Weights of a small transformer language model: normalized queries and keys.
MLP neurons of a small language model. Each row is named by its layer, matrix (up: input weights) and neuron, and shows model dimensions 112-367. Each number is 128 + 24 x the weight over its row's rms, rounded and kept within 0 to 255. Numbers have three digits each.
After each neuron's rows, "fires on" lists the tokens most often at its 100 highest values on Wikipedia text that the model never trained on. A number after a token or word is its count.

L4.up3063:150090158165116148096139142102105119159109170136114113105135116147069127144119114115134156126125139142096119104114143141083126084151129145115114104156128134154140095105094123084122113143125103105134116139123085096116102101092115110176169155124130136129161140147126154102095129122116147082120151122152116127167066089110119137132132119132135114176179073133128136147107161131143143114115128117145122141165131149128144073136107119126123146136114107141152127145126126142117123088114077133145110175089137117079144111136149135125178141136114126128109115094129145103133159151086097095164109142131165130136156158104118140164121116144076131116070116153133109134125121069143149096130113121077130134132135116167105102161096086126086154120160104118097106107119135168145091138163157
fires on: "," 71, " " 5, " after" 5, " and" 4, " over" 4

L4.up1234:133096142138109107130135131147125114112128117173154075134106155166137184129119101153155134154136125187102122148105102127137126128143136164157119134142178149124168193134149122153149151099100137141114103116101149151104102162176201142110151134130120163134128144123154145120111116091107094092147152177130065125155121110121176140097105096098125124123142101130118140153136125165085092116136129110132129136117119134148096128158133127100097110119112100135151098132127115142108123145127068124109113174124151131120098133129111118156116131144124101137108153104114131140160131150082115119168128168118098137156097165115144160139156110135126124125137133134125127133110145102174069113085114186129097112123127139116118091133124181101114108135099113144115165073141124141150115129115135
fires on: "." 18, "," 17, ";" 12, " for" 8, " to" 8

L4.up1249:156138124152131158147136121106182147154152101130186171114125132148113146143136106116101138081092141131096149133125189154131129066102102069109121096156127114131114138120145109141123119136132148129108117161166155107156141088108135110103081151188103147143113149140093107105118100188121137132119132154111179183120128165151114153166071146139102059119143126158097111091114122107141130117117131095173147111176138138143116107143131095146110153129081119138101121146141145121136112140127061154099081123180116116132145138106092128158145094122071110117117125119116145110150076113110135133140124093163133117133104160153134145108167119149144125102113154121184099146124107158141190116149147166102124116111114110145117160187115135136156126141145118100107149150135150185101109163112103
fires on: " The" 36, " as" 8, " Report" 8, " called" 6, " from" 4, " From" 4

L4.up1797:129129169171146123154125089121148100166155145130129076158159139130140119100138123139117095073141175141110143169176138143104114087134133087154129088124144117122122102101120114119134146140166122188143166197105103147122100111100125120093124090082132153137126134145139128120106054113154125112141104127120152100140131142162136114138159156156174153113154159133136105142124142118117098136155107132155136151157159131101149102134109093148118107183144112141154157141115130140124141090124122142120159114099099137117117125132091122127152135094115132138092128120121136095122124119140113122111155138141143103080105198143160084088107122113119119122145115107157126116116112127114106101165151091108098163143108167129112138136172119151112142173106155120113130105128138115131148125121152
fires on: " |" 68, ":" 9, ";" 7

L4.up1740:136147143104110138120125176149082140118083131123132120113163162129099112099146123110140150145136153134089137129093144138120061099130089120140107130133119116111130179138049150149122127113135138098081120129086125142127171159119143115115128150193126117189108113138108135137108143141147119097177158145115070171097118108149122172144111147158103114139147151154109164121117107138128140132132085116130147146172106144131123099128135135171169146124096126135136122157104165122153105122127102159133126136139126161120099128101145155172113131143126113129145087096123122151100128143133126155142146082112125096173145133115115096147058102132111131163157089108098107148139138117198176110125095106105101117160131116112151120129096118087079103110134120125139138147116116145167133155148113
fires on: "." 57, " and" 13, " which" 12, " with" 9, "," 4

L4.up2625:186120157129089180116134097136116169152115107117146143113139113180149145095132134074138102125110132120156131138090122161148167129134135149162105126140096127129125137090098097153135095121150096092137102131115078155101118118150119113135129115107090131133116124140151139148132132107165151136124108117150153124112155146128127153100175113141113080127159101138142097153119080162118128151186092123112124177106104107141112156117131139125101135144105155116104123150160114132123138107144108120101111125118136097142119115118132095094140103112139103175083133130124120129110154096140138091084148131130121103141137181105099151113136112176110103114156105138130174146120095082134142145120139189132141144114116116147125109099131129066098141132132143115151090115132090123117138098119148
fires on: " |" 29, "." 17, " in" 10, " of" 4

L4.up1771:113136131124056148174147140160123097135127123095133079050172108145125115136147109158107109100135122149114123146138144120150096125104145158193117105131136117126150174118114149120075146110107121168089132120148157153126113097118166104133143156104138163123113178144107153130117144092116102131125178135113098181093138088083129114092145197113116111098120088126112142152115120139141156138097143104163118135132136185163085113107161134186133132133060099123094106122138157169126130134137122112121122131152131096098125092160114143110103139109126087129136146085163095142157101129178085153114116115168167128117114112131142105111148105099116112063148128168132158136140156145117151150102119132097089102126149137094133160092131126086113110135112125135127117106117130135146169115121126
fires on: "," 35, "." 22, " " 9, " —" 4

L4.up2394:099166133170107131131153135164162142141088090151114130169157127105155100138112182081122104112100129089129132177174162156141170098116143168112119088075105141075171148151121156095123138113167126161117124104102169129153141108132164105113168127100085099124130141117148144091102128154123112118114140150143111121133093140137086120085136134130141117132128114124133118146136150073107128136171074177147145124154129091140123119109154097103085123142126101120133094092084150139137150113164148143108128130111127116153130097100095108143127136119112138117116143113160135111117151130184146136144119100105119113132117161120162146112127170164158099150141089119152113137125159107134077155161180111142111140136091145112105096093113130130114112202066101113124151120119110145108091130066127
fires on: " |" 26, "-" 15, "." 9, "–" 8, ";" 6, " " 5

L4.up2547:129134140150152127165123096132141128150116174129111111105175119110122152125157123142135132096096158112170139094123157160118103116064154108111096135140157130139138112095124157102094116102120161094089106157098116111128118108150106143163157075081126132125212142107098159108119109127133118124105126158135127150167151148096131126116182130131175125145147169134152154131152111092105164125115120112190156115149147134139104134151168160079169157110111125126112173125154162177144125140136152106148143147114116136131118168109116147100128164098131114129126145110168148101139137115114127134140135132142122112149135129114132141144161126160117108135152097118151121145174131095117132123125152099083152162120136129134154176127135118138124153182132086124126150093155101143123109086118131
fires on: " New" 61, " |" 15, "New" 5

L4.up936:110115143101138148134141103128125106149094128142160153101102127158128165121162096098157144099119120132092085143139131134118158142098150119068139179158132154124149127149156102120096183108082177113131146111146117162173108144146103132090138115145154179132169109144148143159122142135121146138129100129136149127114121185140129120127151104168145140210108149105061124119085146164166137188148111124113143108115123142146139107094128130104162096140095111154140109171103160124141156132171120103156134153149147132130128133112142104151105104149122125132108109089127119104121142129107146154123135149151160160133160116143127163168123103152175144106158152122134104122127115159146121134131101139128126120132114143139128121131162094119094143161137135150071076124103083107091133127130158
fires on: " on" 27, " to" 14, ":" 10, " " 6, " state" 6

L4.up2070:121111110170133103086100137116132149143082136185157140105098119160114143167139113120100157120174162131148148130102145130139129106133124151119117133120147128152137134131123138120135126116115105122088062171124099116172127181104124175113129143139093139115121112149099092100106154123131124115100148134116109161114149160096133114112121106125164142125124091117127105099118140127126162106154126170153138135131106174156146103150103155108067140120154110149115100169120121169090121120137134151132139099088111116170140142125132101130094144159086102135072142103117173116116112134145139155146095163132172115087103127130085108068137105138146144146136168173133140124046167141142125157071123122108145116130195163117137118152135158080143140142174086104156143114144126105120137113142131
fires on: " known" 28, " out" 7, " based" 7, " dedicated" 6, "known" 5

L4.up1069:129130127163117152092130143111141120118123129149142133125175082168124140100116101131157142072092122093199165140099155161097139160115112128117091094095126225124105157113149141110119138166163128135160137118116132104133121109127173114125132094160086115120129152133163149147144144088148111102107123141121168119120109132139130153130107119103125137124126117130157131135109142139110151149134087114122167106135092103103121152130145132149125164120137148098138132129128104143129123101153068089085091132130121101108114161120089135120130076113124136115133162121156145090158123129141117113132083163108142163134149106176141111138165101120119088119124146117140140129139145162082127159102151124110132114113113066115112132149103122124137137120105115159122102154126104131118187116111099
fires on: "." 20, ".\n\n" 16, " of" 9, " by" 5, ")." 4, " before" 4

L4.up2152:124168167143136162090171133103124130141099095170148108156119088143135125100115099104123132143152064157162126141141146148126175135130104163111091156121118165127097138088129138147091084107147120107158099159093098116121154168124175145112122138109082140138159121138110152117096095147155138113161105159095150102124160151092163117141115119104123126177102150113099126111128159132110123105122159122118140115150094110129114157100125155131158094112078131119105133118133116118107167100154169075145119154124144146062120096155099131124104124105090119081147156110128165140121148149102126112120144116114115118124156158163160140115128121113129099097129165129164133098101106068116151147128080099099159138114087127128104095143079135071132158126138144171117109109142081118132117126130116
fires on: " of" 46, " in" 8

L4.up1858:112119126111179148133111098148102147122133143126124171147159141138065107116120157116100156126116116129061152130108122155138098118119106108119136100111109093138124099120117127146105150170159100139169158130118128103109094193118088093130099131124145087150129102145106123119151070113163126144155115155113173154121126162124145144118146125082150117145149143105112101119147123154126114126114108151163123147149167185122105149150132125116126153140123148114162146115091161145134095113119180126156124116125122120145148131121141132103143111182155102122132093119112137105164106125118100132149151096095189082094090110122163153131123140132068116135125107096097136145124172153134117125187173164152088071113123110122094176137113170176125155153147156127107137132165116145164138117128173
fires on: ";" 50, ":" 7, " of" 6, " and" 6

L4.up1639:163121128100107126161120149077080146133156135120157105121122123116145143152129098134142123127106147097155120148089106094114155099127103123150135102154121130129135077137111145101127101140139132126128157090132150147118145158155110080164134140119094098115113139123116130112090173127160150136108125154082165121114122172128148120141109164107157104134121114136157108131153133146128107168112174181182158118101140138090104132129160133080134109124100126140148099110106144121115115172134168138129087153111150116093134135119143139136095146130172113113139162113120090119131153163122131125133108177115119139127168103113144126126120115160120123153124167137159138113114113093091096126127159102113143128072142118123122133129119116125166134128113115099140141176191137142100137097159084
fires on: "," 37, " and" 18, " or" 11, "ing" 8

L4.up334:143167152143159137111140179103134096142123120110110096154086087080099098160102127085122105108097118132120122096107132116083118117117109159101143168123149099127112124123093125152119146128108141155125098163108152141153121151116118120135093160164073132136119098137098150113133148119159088137116119130137091154145133103119164114165124136096130137149115154219103084146079097123135135129131122105148153158130132148171132100108118121127084151136124132101117128143118140146129149097135143093131113147133113126166129141165154171145140138185190091089135159149107160168099153120118098154122134103165110149134141066110157121105093143154130166134115121143132119119100123142121109114105134113148116149100155133223086123093118122105118132090081153073155101124094127119130160121181134
fires on: "," 23, " from" 15, " order" 9, "From" 6

L4.up757:117131173150126134163134158134142139098097136119096134117155143118111114145156112141128129113153111131110152126149126093108124107138106136135144119148121089142149147120102138113142172141135150158142126137155116109137119116147084100159103098122154119109133101133150121137100117100149190159181133151095161149129105129154146145140143137155111127144111153099121168130136127136118165109106112117132129101147184108079138101116139136076178079122127108156165153114158162075089117141110166114118128131142133129115151119139146125122115131081120154104132090124139179146140143136139149086114115145152115110150174125115138121139147124136130085192138138112155141092066105142140106055109114111115089143111126085106083085147151119121141116171115089131100116105121125120130135130151159
fires on: "," 25, "-" 10, ":" 7, ";" 4, "ut" 4

L4.up296:137122030168133097120129119091139139126125144127125149098166099153141137120118082128126131121115121140161150145137183170147175135162165159133076135109109144127165163099156160185129155159120125087158144131132114138137122060131093126155099156122094121135154109172109073148132155112094116106111099132148154132155118151130136117125144146089132115121088096159157133119135127106150123169121173139154125149148136126112106124097116085175128156095133178096123167103142116113130151165126122126163117148149156147115148090118120131114111125120148081162135133121129121121129127093120132130127128097148125121114095103143143139175110136135112102138136156122122105158093113121121112118166132091110104121155104136149150169139122108166126111167117157127093137115154143162119123168088146
fires on: "9" 30, " of" 13, "og" 5, "ag" 4

L4.up675:161105119124111166130118122116115137106135136154122124132117123152137181089107137105177118090119116183140097135158112133173131113128117093136094136117143135135163086147150163160142107095110147137113117101126120161172133116150151138109174144126061138130111091107087125113175113111125133162141072138139091125081124150088161126141075143115109117067099158164114094147095143086142140173170114137145144149118112108150107130101146109078166116153134060135134102090141094134109164146136129100139097107116153150108100086096135104078108115111139120168109110081119147143123096104132104134105121162104127152140158152087119156133130147160133137083123146135135138107111139166123130133104130158127147139127101105161129102113132138101128090134132160139142103136126130152096159158136124
fires on: " to" 25, " of" 14, " was" 12, " despite" 5, " on" 5

L4.up211:141120158099148147114138148139132113131114162146161135111137142105103091116140106151113121127124135166067122161115114086117117120150127150136127191110106120110118156098142169128149126156101176164092145134145093135128113142114134089149097098123107143118142118131152151130119109116156099153154087142113100124168131153170152140139152154131146139127137117102130120129147108153090171139186133121130124107158148151111210134084143107146143079064102116098127154132133162124125120117174164164109165137073090122159139112166133124145143128140092099170153109149157098097094117147172145103069168108090134109129127112147132138118105122141112111129120136131134109079115098129145103125130120100107120153125077142139147123134140143144161147105136139135093118160141115126146144112145156
fires on: "," 18, " is" 10, " as" 9, " including" 8, " was" 7, ":" 6

L4.up438:091091116109107153089130127095140113119110103119137114103115162149107147128148104088080173136078149106095112143133118147114119121122140128132148112110134128100136128083140095134146170113122107138152134134096128090161164115116122167131119100141104136134143131158140165144153123163127152131164136173127101111181083134110114134104159123136112103125125142088119139125127089160120143162114094164119132131122125084173088124136143130124124138113137174093125132128158127124126124133114175114095100112116165100105145124128121122117128133142179128168106100122146168130140134082114121094133173129127126100136184129118160134126154137180138107124144124121168106113129126125118095094144128149137132113132115133120090132127106098110142151140141121153114161112152124147120160094113095
fires on: " in" 19, " of" 16, " By" 14, " upon" 5, "By" 5, " at" 5

L4.up1767:136103122130076145102126144084105156106126152135095125157156080099092130151120157156085125151175119125133116141099122160153156110132146145158125084113138072137114148148132169123078116131115128156124144118128116117135153116105131143128135107110107116136111150104135147146116096139151122101165139154103169079140098084113134134119137171095154113174093074147103164144107142117106117106109144120142122165164120108141143093123104127142121076177153150095126124132154134126085129148144153082167084162110107095111102136125154120151151160138162181147159142123083154113123143152116081118152145113160143107100133121131159125120130092130149128134100145155134108165139118126153080115163158108155158160169109137124127121110116166123148124109105107129143122173154159191145164124152115
fires on: "," 23, " with" 10, " and" 8, " " 8, "0" 5, ";" 4